config.toml
d_mlp = 1536
norm_place = "pre"
qk_norm = false
beta2 = 0.98
final_lr_fraction = 0.02
batch_tokens = 65536
seq_len = 1024
steps = 8933
MLP neurons of a small language model. Each row is named by its layer, matrix (up: input weights; down: output weights) and neuron, and shows model dimensions 64-191. Each number is 500 + 25 x the weight over its row's rms, rounded and kept within 0 to 999. Numbers have three digits each.
Before each neuron's rows, "raises" lists the tokens whose logits its output raises most directly, leaving later layers aside.

raises: "is.", "\".", "on.", "m.", ".\""
L3.up931:469505484500553489505520465496482523527512507537541480535486466477506495451494497478476506467566529509542515501554511467500496479482506493514448505534492482540482479511502516504507506492530526540484462464519486499493482490483535456501483545534529532474511500531544537532492492493467485493461490477487505496506472488499510529498493511534505518525463495468526477493517506498534472488518
L3.down931:535501526480464491500528478461491485522490470503496505512484509507478465508489487525497492541481503499508519527494573525544511486534463511507503498506490430486517519485476452492519508524479484515528529482523474483506516522505446487486549516496463502507491543482482498478481496491521468512476501500501502534500508517522520545518512473499511514479468511474534548492496468499491505499514

raises: "age.", "us.", "ure.", "or.", "et."
L3.up103:483490487500534484493506501509473477521506487511510492545476469468508497506487481470448507488538506517535496494566500501489489518485509526496472549502501487527475489518496515469485503488554512538523483489477468494462510502502504472509455513537527498458533473510531524518492514487467492497489499511498495480487443521489511507491470499529518502524491510455494479492500505528513500479528
L3.down103:531509496514518492472525506484493493539498492529519500481446525536511492507508509533506531491476502468529518494462491541505541479539539490475545494525517488520537492515492457482539498520494506477487531533535485534479481543488513512496548511506493524508501519524477489513509510473523477489466490515477502512568519501499485503468525514497500485437495517510508485493475499506527506524454

raises: " Shah", "akh", " Raj", " Kh", " Khan"
L11.up1258:570492500456504477510483505535494455489446465489459465537478491447496486493504539478500483490475486481549492489482512483552542507471457504501496485489538482537440495506511523493502508498498487438518510500473469508475464530509511454500489523520507460503499490515517531489500498470526488461519510512466528514484511469450500479514498516523467503455503502508531494532500471506496501461524
L11.down1258:433530514520481513480516475461503523493568534526520531482537503542509550493503473543489556482508541509477501503506474483474463486523530480500493539468479512459540510511489460496515475499464487554487492546504496507498535471477483512485496491489481544492496554465495451518495497490474499532475490510519495481525512527537503517498501484483495485536497485475508490472475529493487522537483

raises: "ly.", "ure.", " States.", "us.", "or."
L3.up1112:477512490537543537534493512514492494516552501532521489552518491470488529466460491459473538506515529511516473538532550486516476476464495529473485501472511506524496470510509504481527498477528505464529498492506483487492522475510516456497480487516500545494511484521538543505503510504507527475509483495524509439480496528513504497451470493542491513504504526477513451506519522524535481493524
L3.down1112:484486482500482490492536494527497494464498479489537482488516504537513506513470489494479511490531498516529480535473514512520545469545476508477469525474528524544528497512525491503553489463478512483475476495513530535510534593482514535519480498554497527476541486495497503463473498468543485507468489468528476480563495518462540469484515474498544528452502450516516474490486560501533479532467

raises: "ly,", "ress,", "back", "ful", "ly."
L12.up516:489503499507502495483483453515462490557497500495482514494488470502523500468503495474517482457518477505500516507564510506500479507514476514492510500514466529508521479480515479451523503525467505510528497473492462552529486486546552482486456480511519514461499497523490540469520513490469499507492460503479464535485462508503481512442467497543496487538533513476466521469513495454487473497528
L12.down516:469513500510517459470520530510491462500511499541485492530512514510481517514511517497497559511497536473525512536476479499488506514511490494493524488464533485521490453524498529541502530511498514479469495499471498501491518477494505466536524522545490454490482537527456487514492497477514474475500507477487523506532564495497506481503526521483526452535496501484498521526483501490531511474536

raises: "ards", "ves", "men", "bert", "bs"
L11.up178:479510466534461534505502510529441505524453555546493461500530491494543530472498466497519517484511506471498540496479514493479492495510519540474510456548514504536491515456521492524505494509472507499488568470521545500500487509535515485484502514574486522466441509524529535536492509508499510482467496510500482484493501521502479522509508496510498513476506513509438480540495516505502485508530
L11.down178:516510524518511492512486443477513460537492511501501544468478491495488483470495485497515518536443502517469474495526482521478496499531465475508459524518472489521502439532502479449455505490525520527514505501534465502469565488530491528494505464464497472481528521493480500490489454493548523480492511505545546515487452523516533502477501485477477529526538461475505509476521503511505488475498

raises: "==", "s==", " that,", " |", "==T"
L12.up410:511475461496502523478498489532506499545526508505513487534510456536500483466512482482501485474513471543503513495498527488474497471479509492522532510525487506497482497517514484493461486500498477516485502482508513493513555540478548511507535477554516559493491473500485512504502507500544460520516533509528508512474467544508471484477521484497522491507450509522490429520515503478495480522508
L12.down410:476516518530535511483532482505478456487499479444494480502514475534489504498475560516482513527496518456497500515506437496526476529528551510504513498491546448573530494515499518543552498484529498505498560495472517529509532483473496499499559468492536450480478507487467474479485492493507528495481429462496516543561498486498479510470534486498462549485529512486486499501441463449487447510444

raises: "se", "sey", "inal", "ity:", "te"
L11.up1381:508501474528552509517464521464515457538503503528482484513474484473480516471516475504476495441507521483483453520494551503472457520486503545488546502511501482516460498531488516484494491487511460479493529463554485524478492520516493498523520481502489464467551554508513555540459504498520567494492484498545482492471501472446486498513459450528539552476449536495467481483513511540504527500506
L11.down1381:494457520533514506481474510471462521505508502500493528486518523543469515499520540459505496525502504531497545499494487539498480517441495504532439476511540542523485498483509466511502516515480516525565519482558470465535487512465517503537561526553524477499547477501510515489480472467528503488498507479478537479469471508510506510507515525525502508558566504490516474521480471478516474512535

raises: " upon", " by", " toward", " together", " towards"
L11.up103:482546509496489492505510504509505471528517530485506487461499520438468530564493504488478515517484542489517475520508561511534487498462446535519487488490510527510519526495495498478444560504524511486543513472486515493481514511543501476455517448505508511473531489510521517559490525505538529527529447492512528463493484497503513496518491530503520485480482487480479475496501514507496486444507
L11.down103:481510500503484526493462455509565452495501491475498444444444505508504496475496497554494487526505460492494468521535490447510499510483503482473497502492563476525514475485514496530503494454480518509532521511509499483453526518536510485492475487499478530492479530494511501515462482485503502478489465547479539521478525515487517487505468529486486505505516516500514509515456501525538496516506

raises: ")\"", "):", ")", "\")", ");"
L12.up18:487531522480498506481480522516503509481484510519500492521501492496507509527525509491465522484538485508474499484483495481545522466556491490509524511529497538519525482497500474503493498553510521480540550520492491526528475483489473481517466508534497499489512557469502465550485501503505525511580499480500474507498513476476452512497488490505500468492497505490460509506537506529484532533495
L12.down18:486445468503512503521479471446471512498501446516479461472517536520497477462489519508471500473452477432506516517491526491466509491436510528515471482458514492505466478512477506519528530473475483498453430485472556535499535544525523515489498499505528477543476504526498516487520472511481474457472497501481521496508512526505538479514472546515527545533546508496488545484515496470510503499524

raises: "as.", "al.", "an.", "\".", "ia."
L3.up920:489483499482539495476506440526524496476535490501521476507501525487480502479469532469503509462484501514501519510540496484496502545427490525491489428440449511539504527483504499528444508478516517515476464487500494504503496489516513489484524529526511508511517472523510489522506534492499557513509470511454516486457517463514525490527504509507526467524502507518496449522492467537539452513514
L3.down920:524549440504505474488533485485428492507464508479528499461532505492517523511529498493447491542513520508484511460520491523528496538532468520470502538499494498496496491517486498513557460456465455461518504469490550518474585539543489525485472481511510535479463500479496520465478518505502516498457478497513503487525509502486504525510516479495455514491507438524486517521459546481480501531511

raises: ")\"", "\")", ")", "s)", "]"
L11.up1032:521534508516476460534499524487526485494492519508519525505486500496508481458510489517496532457522458515495523528490481488554504488485465484513556495491442536466510516445488489521555505537506536483529551523512504504504501466522496464531492514527468527492489494502485452519491485511477516491550485520519511467471536494513474524463528505497519466521515505482499496462510492530521507502496
L11.down1032:513493499500515550461485478465488515509563501500466502501498530489497469482514514502493456520507492475517474497471507501463491464449502534495453487515484510472505539516504501495470522459507508521480438491506476463492531482499517492464462510467509513537511486525515511533528498485500504507489519537497480488497469479469525506525443518480521521510496506499499464523475502534483503454508

raises: "\")", ")\"", " Succeeded", "\"", "\n"
L3.up810:484503440525496492514515497534498542520481488524580491515496523487570539426499455517488516511480512485503463465512489576556498528495503502478501525515484502558525480513515494485563488455473526458581546529454492540505525468530499485499480549486504513501495518520487508458508493488494514495500475520461489489502559500518538480453500474538477495507507525498483474521537499469504469450508
L3.down810:468486437516511531505522542543479456528469488508465519500506493518499463499501514494514468507497516426531478490494480445492478475480508516476500512510552439475526481516523515493445476512500466537503500494498472553497476537501474508504501481500522518494497500510519512524515522505485500484520480559495492517496455519497527535490515485489503508456511509518513540505459506528525489532463

raises: "ents", "ences", "ence.", "us.", "us"
L12.up1180:501501497490459518453491549442534501528525497527534506489515517467462511505461530492500486499533532478504479512495488494505483491431508491518508470487492533503491517502505505445459483489535503505515536506481519514490520503525516489482498459521469523475510475525445515548484533517462550470532508556501484467499528525459487501550489517566523499516490527497458482507510495480518508510512
L12.down1180:500477459491477478462468511484437491472546495487467502515466480496495504502498509502500471481501491492526537508457502470536512457553515447513525560504523516481506498499496491504489478475516492511506472517488523491460520496508493533496479519485435503469497488495484519505490534453487475494499469507541523534531489561486522503476510525545502468488522477485531458506530505521571441500485

raises: " when", " during", " after", " despite", " because"
L11.up488:484504461467481488478486545507511479521473535460526468493504490502504542504529484507502539499509524485498534517477482509534502514483474494452505481525467523582461501477509484453479532486531551515541514474512471483512495481467527473514489504507503515504546481519492536491534499520506533483567452529518519489498523492503528518537508487535496518495444539507491487485513486479497529509508
L11.down488:515495471497503478549480496515509476490526503456521445494522516492520499532479532519487546516512496490485483517483525427476516518508509483529471476490562482495453530534509450462453522493494519474490487499508493532477524514482491508496513496501503513499468563474477500492492505527523451461456477514507548504484518553474470535511457514444476485500565461492488525483503543475494482506491

raises: " that,", " that", " this,", "ed:", " release"
L11.up1301:469469486507532532491522502486480508521474551492546487519504487529499552474481503499480567472514507439560510536498469496582517507486520519490487495499515498529556554501475498482491525531496483516511548502534477488503482458501486486479494507487540494479488500506522484552489463479511511462494494513507524529513496493484529491497557506507494521475479513501501497487483521503521534526506
L11.down1301:533498520475466505483538480499546496497477509455541482515519535526476558509520492482455576483489514465522517512544503511493525503488508522510504473511499497507486505492509509515491554529470469521476497510506509518499489478515502501528512534473527485550471516461539490523503512498490480480478488490507504534488506505491488467536544512460516525491526503497500500477498522470514503501465

raises: ":", "ity:", "ed:", "ing:", "er:"
L11.up824:453485519507473489502513533488544491504458493542518493521498483517482559545495508504496532505486511534519503489501487501486542498473520484517525487503475459486520497515516476475494504528527519475483489503506550512502484454518489495488505493526504491458481473497492493535459460491534519409544533475440492464516470477503488544507490479539503520551493530454529496514525467471547493517519
L11.down824:537496528536549518554519535493561454507510515507510463486496484512523507506491526494533530497493492518500515509527522469504505486495535451540502473461517473514484486538488434489479514527505534500485514487509541515508516487480507467552459520504494499523500511448473520517447474474506513457509506476472510485525471487495470544471479533503516548518491461474522508488550457512513486498493

raises: "ed:", " that,", " they", " that", "ed,"
L11.up1171:509494440495503540493515478512484495534527528495540444528484506507536568492471485464491520484504520481531536495462484473531489485489503558479496502509508522510476530524510476495464477485477496497476528470511498478494496485500523503503499466492555516503475449498531499521513513489541531491503491482526531506496478498512506488473499477520488508503482489481496490504492480476489522475531
L11.down1171:552471491497537507471501528519511480508461495473544452528473507494518514513496483491478523489496515530522523504466527542515537540488477525489494443473545473531466481494506463475527501516491542530467490507511461533514503504531461488533514484468480479491493544490479483493499550473473509504511511515513490546523493508487465470561505515477508502460519504483526566486517495491505472491490

raises: "===", "==", "====", "s===", "s=="
L12.up714:473481519505521471491508493511525493521514490477533458517503474504489490486509444470532497491464508488495482474514469465461509488458504496478544485509486468527516530477541506507457463483501528469479545501514527483473535481462472485500498462552480522500511485499498556517489498457503569494518510533480543512512482433517505503487517452522514520515481507492491477501480486519486494506520
L12.down714:447503512533465497483482495501506532458478495512474514485472477514462494548505504498469533520535459522481515440493478461488499550486452471531531518490477513514508525506520562506487478530521524471489480497480450480521433509491475524474518534482532471502514458540514427491502506510512493547532493503460477482550487489481489486498535512494517508506489530512528485515481474499487538498488

raises: " to", " toward", " against", " into", " towards"
L12.up206:516532522498520542494502484488472489512499445489528486484484476485507516500506496452474488450548501494477531487479519560497493479505515520475479538500489499476551533574508481420483524481496441499519514513480493512485469473513504529473459515522520504454498471517526520507525481480495502482514505484517520486515552483485484509484475505533484489521490527493488479526502499516483521525526
L12.down206:510533487462483514525461478464515552531521526499492478459519512487521492537454502483508476530470463492510473530449509455520530494487505529507473493478521465468485534530467497532509476490516550516503504479491540472467468501526492477519479509458490477486478492499484482535496504490546475469427530511485546488490468483506429490514458569462490513500496470505520512487501534459509498516493